{"n_layer": 18, "d_model": 192, "n_head": 6, "n_kv_head": 2, "head_dim": 32, "d_mlp": 448, "vocab_size": 4096, "activation": "swiglu", "norm": "rmsnorm", "norm_place": "pre", "norm_eps": 1e-06, "positions": "rope", "rope_base": 15300.0, "rope_fraction": 0.25, "qk_norm": true, "attn_scale": 0.177, "bias": "none", "tie_embeddings": true, "parallel_block": false, "init": "normal", "init_std_qkv": 0.0402, "init_std_o": 0.0, "init_std_up": 0.0402, "init_std_down": 0.0, "optimizer": "adamw", "lr": 0.00287, "beta1": 0.95, "beta2": 0.99, "weight_decay": 0.05, "lr_head": 0.00714, "warmup_steps": 307, "schedule": "wsd", "decay_fraction": 0.556, "decay_shape": "linear", "final_lr_fraction": 0.0, "batch_tokens": 32768, "seq_len": 2048, "doc_mask": true, "train_tokens": 181800000, "steps": 5549, "dataset": "wikipedia_en"}
MLP neurons of a small language model. Each row is named by its layer, matrix (gate and up: input weights; down: output weights) and neuron, and shows model dimensions 0-191. Each number is 128 + 32 x the weight over its row's rms, rounded and kept within 0 to 255. Numbers have three digits each. A neuron's up and down rows have the sign that makes its largest values positive.
Before each neuron's rows, "fires after" lists the tokens most often just before its 100 highest values on Wikipedia text that the model never trained on; "fires in" lists the words (lower case) most often at its 100 highest values on Wikipedia text that the model never trained on.

fires after: ",", " which", " that", " where", " the"
fires in: "he", "part", "organization"
L12.gate241:157114105106132161141138109175094132082101168121114165172134118093173140104096163161128186154149130090125075116124110133154126133112119073126143079155082078140056155095136108177160087101137084089168104107120078161132129107082121080121136070167132121146158098114126120173097135176175174089127120155098132135104143115135142159141097122076126112112077127192123044064152071143098139127137150148155162085111052120154106172065106113088130161089144077141082180131127147180110203137138132166146131169096097105127182155130115122105093101133140081112090114136165090080203094103181180131
L12.up241:101160092123091118159134100137140172135123091153186075154090105074184122142136116141095096138220110143092144171117159172095091123152162161097159172128092145146111094142140159140093114148121160129152151102076108171140176152128094170113127092145175190147124152124156126124109093111111099093108161145122140145142172139121146108092153106166109113041188108147126109175148154071161083112096145076105201182109127092093129156122036085171147059078159148099111097169152145143113120186111092156101122136128132090129133128113112147161109070163162116126141133118160069103177038125125103174
L12.down241:084149073130126097120167174126062152061121125113147091157111136129176129135085124075169124101169137096143106121102147138126141190175122176129133120104143158107146072125118168153153107132122115224101144118160132115088138109107137076096142143064050172162166168106171042090111109122147099113133110151091131127108126136108151181205136072147083168144179122089151089121125179107089136140153168081159134075134131078093169156165107050114132143088101102140166146168154160100121171148130111119109126124182124090115155127087094111107100118101137138067080121131106210148137096129156158160

fires after: " was", " did", " is", " are", " were", "s"
fires in: "not", "never", "originally"
L7.gate404:112172099107174145126140101137123170081133103121056174169119152111148189111122122154115134140121170214180197177131131096144115107128090134106169128156125126148096133077140132194193113140169121136110097163090121152102140177166163123145143153093072117147178084124158137098167180108145092141184160104151142144148107122131128069100089122143105132068072114099162117098093197127105114116109171103129102139088125158094150187108157146093113068184128117060120145160183135092119104153084124046140126063129119148105073170153100095105084119135103155081117146167134170097090130149086107152
L7.up404:142192136177130149129129033167128144115094128132136191132098111100139119087088140090129147142116091041183143178165080146096117118165121135125130135090120105158174126132192131179133098157142111255125110182124087098128169100149143134151099136184106154134153111168173129064088178136130128108118132153151146143111141187180115137087153100089090098149107099100151116176125164151134069106176138154111149101101121104107134126162113154099128098137128125073151122119157131114054115118080099127151122117098096157101106128081053113189129142110162110151118171113123139224087104127149131133
L7.down404:113163093115117173118163068184134162102132126090086124150114097168149114148089100150140143128091206124126141121103115134140123116102080110121118154084140137138108110154123130130173185149099148163214162042190138152067129156114108102157099102088161160111143174097083145113109133112107130094094138074171116147075138101177153104151156157105113125091076109156128131164099171121107131104133147118109106046115087070139174135150077178199166061104166112090096069124149121123131065116083147158138126101166136124124171143169105156125083122121133151102098121061157155131148174041094100100

fires after: " in", "B", " on", "S", " B", "D"
fires in: "his", "a", "her", "biography", "bibliography"
L9.gate437:082137100113116180098124114104124115169169130141120149058089181145148115160124138163186150131128178117147147182142145154093092115097147114190119076148145255130085181168167145093113163061171101107147165097097149176118157129126127140150133162090139134091092148131104102124108127096081143144110133136089162137077166102176145068126112155174119134148169150137159139073070158135120106140093131131134136187136083092164124134123097077183104139093086123108096142144084190131165158151147097091185142099113087138091080111098086140098076168148129158116111163112128131111114104065080127135
L9.up437:180182156088128105169149111126121127195073102151114139090132120113104187163120101116161138130160140106131133136154104049070131182141104094141119122121095149093129121147161127131113130096116196174201064134145106101156062096199116115119129140142098136102062130103097056102148145121117132117106204150104147120106138190124119144147163173115080130094113075089125108094088129120134143139136156160101063172137182140079122116130124096133106093162092181119145101144155118172172110135143086142172180116168128111159132113237143182094171118128123082122140113154200072172124142135149104125
L9.down437:196190104185146145115127124104168185164091127117144096156134136125121083134112132102102129186106150113102100138172156173124172158119062106141116073139168161079121135170166125146137130091178116066175120186208169083129162147092102091166126141115099075128124123138102085141077056116060124168160117117113128103152038189173131149124090160161137120149172121126125117133113115088135085142160187103130112118130158108116111139049164153138159097125162135124117114138125101086143099075077074148148110160149130077166113088117105133122136136127094140133100178113186111188160156100087170091

fires after: " of", " on", " from", " by", " with"
fires in: "a", "as"
L9.gate334:073089091167124160085141069181137160108153139068109107093129129057131117164093137100143130124071086072109150122175089112160133099120100133143178075132104155191121141098131175089057127069134105112082154170097163119122145110111072154108186131158121092156137164121179082150134093107117116185106088124120085156170107148128168095106138152179104141139158077071150114102114148081120116116071108125153095126113143099119077168110107096074100156103071106099161049133133116140144168142147133089142172122102158105090124112122069132125151141136175133086125041181156095077132115132078149127
L9.up334:131115080131089106098084158117164164130175130149144109183091148161143056108026104119155156123144128117165112139186164128123069113139113102066115097155116134141110149090126140140140122076141139124123119097109138106128144155104091062120089143082137147139046102158083088147072153137086101156103105136085114143126142120127110129134120133153080097124112168147092030083158141164085120149166115144143107159132106120164131168155149153138115069099156097180116139167122120132129185167198187178133123138104153139194061127163127167194129083173139156134123141071146056168093126117109106075
L9.down334:147108111168116107129115138179173136153121140101112075168113136140089149160045093116102141135129135158164136170132159132177149109123091128155149090107114234119173130089099076109124086083103122098136168142111101109104183099124068169176147106113179125182102115111206112135126099104128139112149117097136095144181128120092142164101185142134095145108126135106168099144147154152151155130124102130104140116115178136184147190123133000138106143194110129176175087146136080144135119128144133114171151125109146160107141100140118101108226115169141113089161160148141135086103150117149066077

fires after: ",", " that", " where", " but", " when"
fires in: "they", "she", "around"
L6.gate175:207121100060128109105132137115079172081133144145076145110131099132125115134126107155104136148137128089087117159138098063165126131171116139145127190155123205182145123184153203118128179073177108125179147123152176165116141105122097063119111109128117148143153073116104047097185106120132129111077171054114105103083112137134132103112077130137116128129101135144136118092168091167167109164084156123182115125145135138116063145126138106103117118102106114131058124114153167091155131136122143110192125119078088125146157130113161037085107100178154170093076131094186174191107118111137112149
L6.up175:158141107159118138097069122129118130123105139076109096119169159130140134153118135124106071098153171109113084144091192167105093115138147085175161116115138150119101080157149096068070129119125136091139107161017130098106115165106138142137139165099171130083119097102098129149113147140123221136087094178129110100131085103099101111218135110093136109126148160081123149084132079080101146133103149088167143138138106106197113109119078132133144093141146157114106154081107149158125132114116117139112146193098130151131121114176131137120117080109195126102108105146171045073231130114077146209
L6.down175:118145134151131160097039158130105136129164140062093121081170143123140101118098151113118080114158163114135139162058199200097103120111151100159120084136161102131117119134128076106067104126087157097126158133064145122118113192086107188139134152116185160083083102113120126149104150116117180139082090183149111127145109145172109107194139127141179118153154129073129145132086114112115179107117137104198171123126145110180153150143096134098114124167104147134089153079127130185062139119133116124112146166157104193155108078171114167140169096132128106125135130167126098086237119109062122178

fires after: " in", " on", " during", " for", " of", " On"
fires in: "a", "the"
L12.gate229:124105084114119074120112070152132138118079171107179103162063121121144079095163089073164112176127107091131160114131129087195072065180093101158080122089058109107120142095191130085071149120128086093172152098176137107125179158136119141113130117159147108134084136101136133140125125079074107136116147099120093091125124120174103093091098120170123133119138113105071116080132108099114133157136134137193131138132153140128127115165084128083086079063120095177057081099151118154170134141119195106133153162093148111203085138134092113135120057142142122086141089088135059099133147107088166131
L12.up229:176107099164098144101144123163141106105118105142194100118117170162128104065121113145152148114168085154164141124107157149088117167145153097127154081174136216142074129091139175069106162087187139101109101099106085143166118084123120091109136151153156096096113085109107110106155184132160157117092077088169164104122189157116123136073167140103089086129176123079126143111095142097162168163115154126160100096125104129180131167118139123033097148114056086109133038145140102121110170100111119188132098163142099178193130186121141130139149113125115136075170147086133143156107199138134139153
L12.down229:170127076123151148109140104135138136033154132154134121116161128164102087135120150194139121084104126169106157141093136152180113139107150120100092103099113134140131097163154101094119174097166139166125116090095120135158151142094121112147121133100086079128159124080158148118094124073142127159121084192086100095101171108140142132092131091118174132133143072089100107129159119140128095082105160120092103128134154080198122108099161096087164172081075119119117179144147089138095034093062072140134116038179121151149119131132147159112225176176184152124145150115087164122063172093135088122

fires after: " the", "The", " The", "'s", " St"
fires in: "first", "there"
L2.gate436:052108094152128142164127153124127102100115153141141176070114128112216122116170136094126145110124126151110146122176190144165105102114130048150078157113070066150043152105168161173117072095233132105153174125087120117101199172153158071106171116098085191161127102137186113127138159166067128107118163179163103152086085174161098127091107141120153078109132146154127145170115093111132130145129128092140104142106133150141131129127139126110163138112153070113092163180124097153097098121155169121151144085155135124090173096128111154104102190149169085138108145142111186128111144158116156120
L2.up436:115099160154096195150060072117113080138138117185140124160151153113081094121125059068088130107169112139164164147140148126108077125153125112117157158091192093081084125103143135175146116184121168123180109160162126172121152122141137097129132096090130100143076089148074155084153111112066127130115156183174133147059121114118130131161103077130202159096124145126184139183141115104174139159130166062078127140088133123114102151140136099121195092065115091108108117152143139100130081132104105080088183108139128113117106126193139111135163170175106150075059133096170118148147189100105139132
L2.down436:103120127129096162121105160148178099103097113161133159134122089092133136137133110072120127159198097127122143155140126200142111103140112069170114122126108064095170111129140112098098108111129170074122150141111113138137144164113083105107105138096081124207110128100054115098079167173114101140115135160130118123102119130150151146103077097097154155133186122191138116120110114097136096090072178138096157145107182125114123173137128136177252132137102111095139158104164059124121109077119173129103179144179085132129096141116061109156002165178140134125094142112144162120159132090138179102

fires after: " the", " The", " his", "'s"
fires in: "first", "a"
L4.gate148:191082094092111091071158126119118071106138131083078078078108092127119122161137168073182143109139130123135070114135160118170146135123133078139119134134094084119036111072202158100128144160207160122181175146108098156190126137165088101140109167134096147124127139077115159129120183086134119117078119121142141185101154117117139100129159135133078081136159104126130110106151168136102145129124161181140124157091115105121214103091170096126147121077136123190103157148142124147111163151136146070100078151150110118146125203154100172091142126122121125136091099118128161110049193085099152085
L4.up148:091118142098132086132178164130133121153186115144110153140159112100153105105052132096134175144210105113218140092141147180112114070110118127144145104097160155190155200124112136118145073116104134162173092129106134118104160103132097057161178122121057137103126146086111157139125142157106084089196159090159089156128127157143122144118108197086123139116157108149159122190169139098120129135152142139179148100087144118173124155052108143177138120142110128112149126162159108166134117116144120139104102094204091082164187126132134090123126118193142121115078144065161087100063134057094135113
L4.down148:121111128174151138158122138135225091179169114152104121169171134132174105153110169140146140179178081094167141119198100146120106086133116095161150084102148130134121171079135152104125117128123087122155128145087149095076150078107097134133162151079049113121148128098159153173182146125073145075158115135083119132099091123134088118093169160103119180103196130117095091184095101132158079078102130135161152153093184147154170108099131049166137165128125126087139108153149135125170096148127131142149106145154198094131127164143048162122130119135128108175134146067157092079089094051103117108

fires after: " was", " is", " are", " were"
fires in: "not", "also", "more", "only", "later"
L9.gate133:126151114119170192172105166116130142101117128124120155123106204128124183202142090169145156090126181152153099136046100075128124085157130163147161124114099159145162126099072216082167126104190087207127131154119121209129139148149134097066102136187098072138131106120087114165138075102090072179167113131138116123154118118085143104091144083076107102148094096162113109131138123149113175122110131182157110103141168171072106146149161124128130098153114108179099071127120124155086128127155160130149131092175123120161114161151131129098074088155151127102073154099174139198120115138117128095
L9.up133:131133121132088176147096138154168128137112141116090114143132121123128135158122096170158123094171125120166080178139097100155154083097103123199168131079176173129144156053070164137096076119172164169125103165106120162108171129144118076146145158111161099182160168147119098184072098138133048133119147152125154152117091076112095164110136112128126134126168097117141114129157140096117152115141166132137162108116140131129184172095127096122192122175071111176138121097143082158020089042117132173097142134157107101124078140190119163125050090146192144109086139124093109145100134082134166115
L9.down133:123148137138083098103139071142047076142158081140124104161097099109160135110121160132161162098114149117106181122168097176085093098162110120082091087096137107112147158122029097075169107150139117081141144151108108090151050123126179100188197135139081079098118172126141119135164088140143159107112126069139101121160138172153127069143107175137141117114147100119107066159147152141099168129131137141121113094096142093104168138129073028141161090126177132080166121109110069119102115117066181140113126193132093120106080128134127107119150085142151141141169161087128106127125158076091075147

fires after: ".", ",", " where"
fires in: "he", "healy"
L2.gate70:106102104118132103106108041094160156122200143124105166176140130174163129100147106160147170122142176118142111140099097096106115122136139094095146107130093141121165099102137152144163149040142181105178146082169128142116076114138145053199053177128148118157076134114144123075113109170136083085078113087127075094087092118130108199142160099134138070133137165142150128097126166053146118172158120118137153112119105076165112147109074096119124104028154115146099127121147128109152133147119132111136094114129105116092149149142109118097085165181157111133084130143206120122210094120140181145
L2.up70:085074104123058128166071095107139137170127108141130123131115151175066180148106136182097144073164157128095110140081152142164083132136130105174147155223109086123064128159153131137121105136147148118150097089130105147108109124149075133135136095155164132146174140116083119134129151156203126150187138146143075093119100137117165126112125124094168165127162151157183072165103196123137058103106124114131161137141139171141117164089130098178088138078154121107143161156072117095102150132072127124177221155170117142111141136134222161122127166182144096176155161166129137121146127058137111120
L2.down70:167070127111119170200088197160161148149091107114160142145127160105076148134046126092090059174107129136083092097157153145120123161115147116164145125155123111141098127133161132059109110089092152121129202141151167104206149189103093151096164149112161159135195110117113140115167144144186136146163072201134118161163071153142158109119192084117157176177137124164156155116066127183110117095100119171146081131138133087128173149123148100103120146093124107169244167091119132125129151109119132154169130145115088099082104115135146133104125123118131089134140088113146094096117164132118101143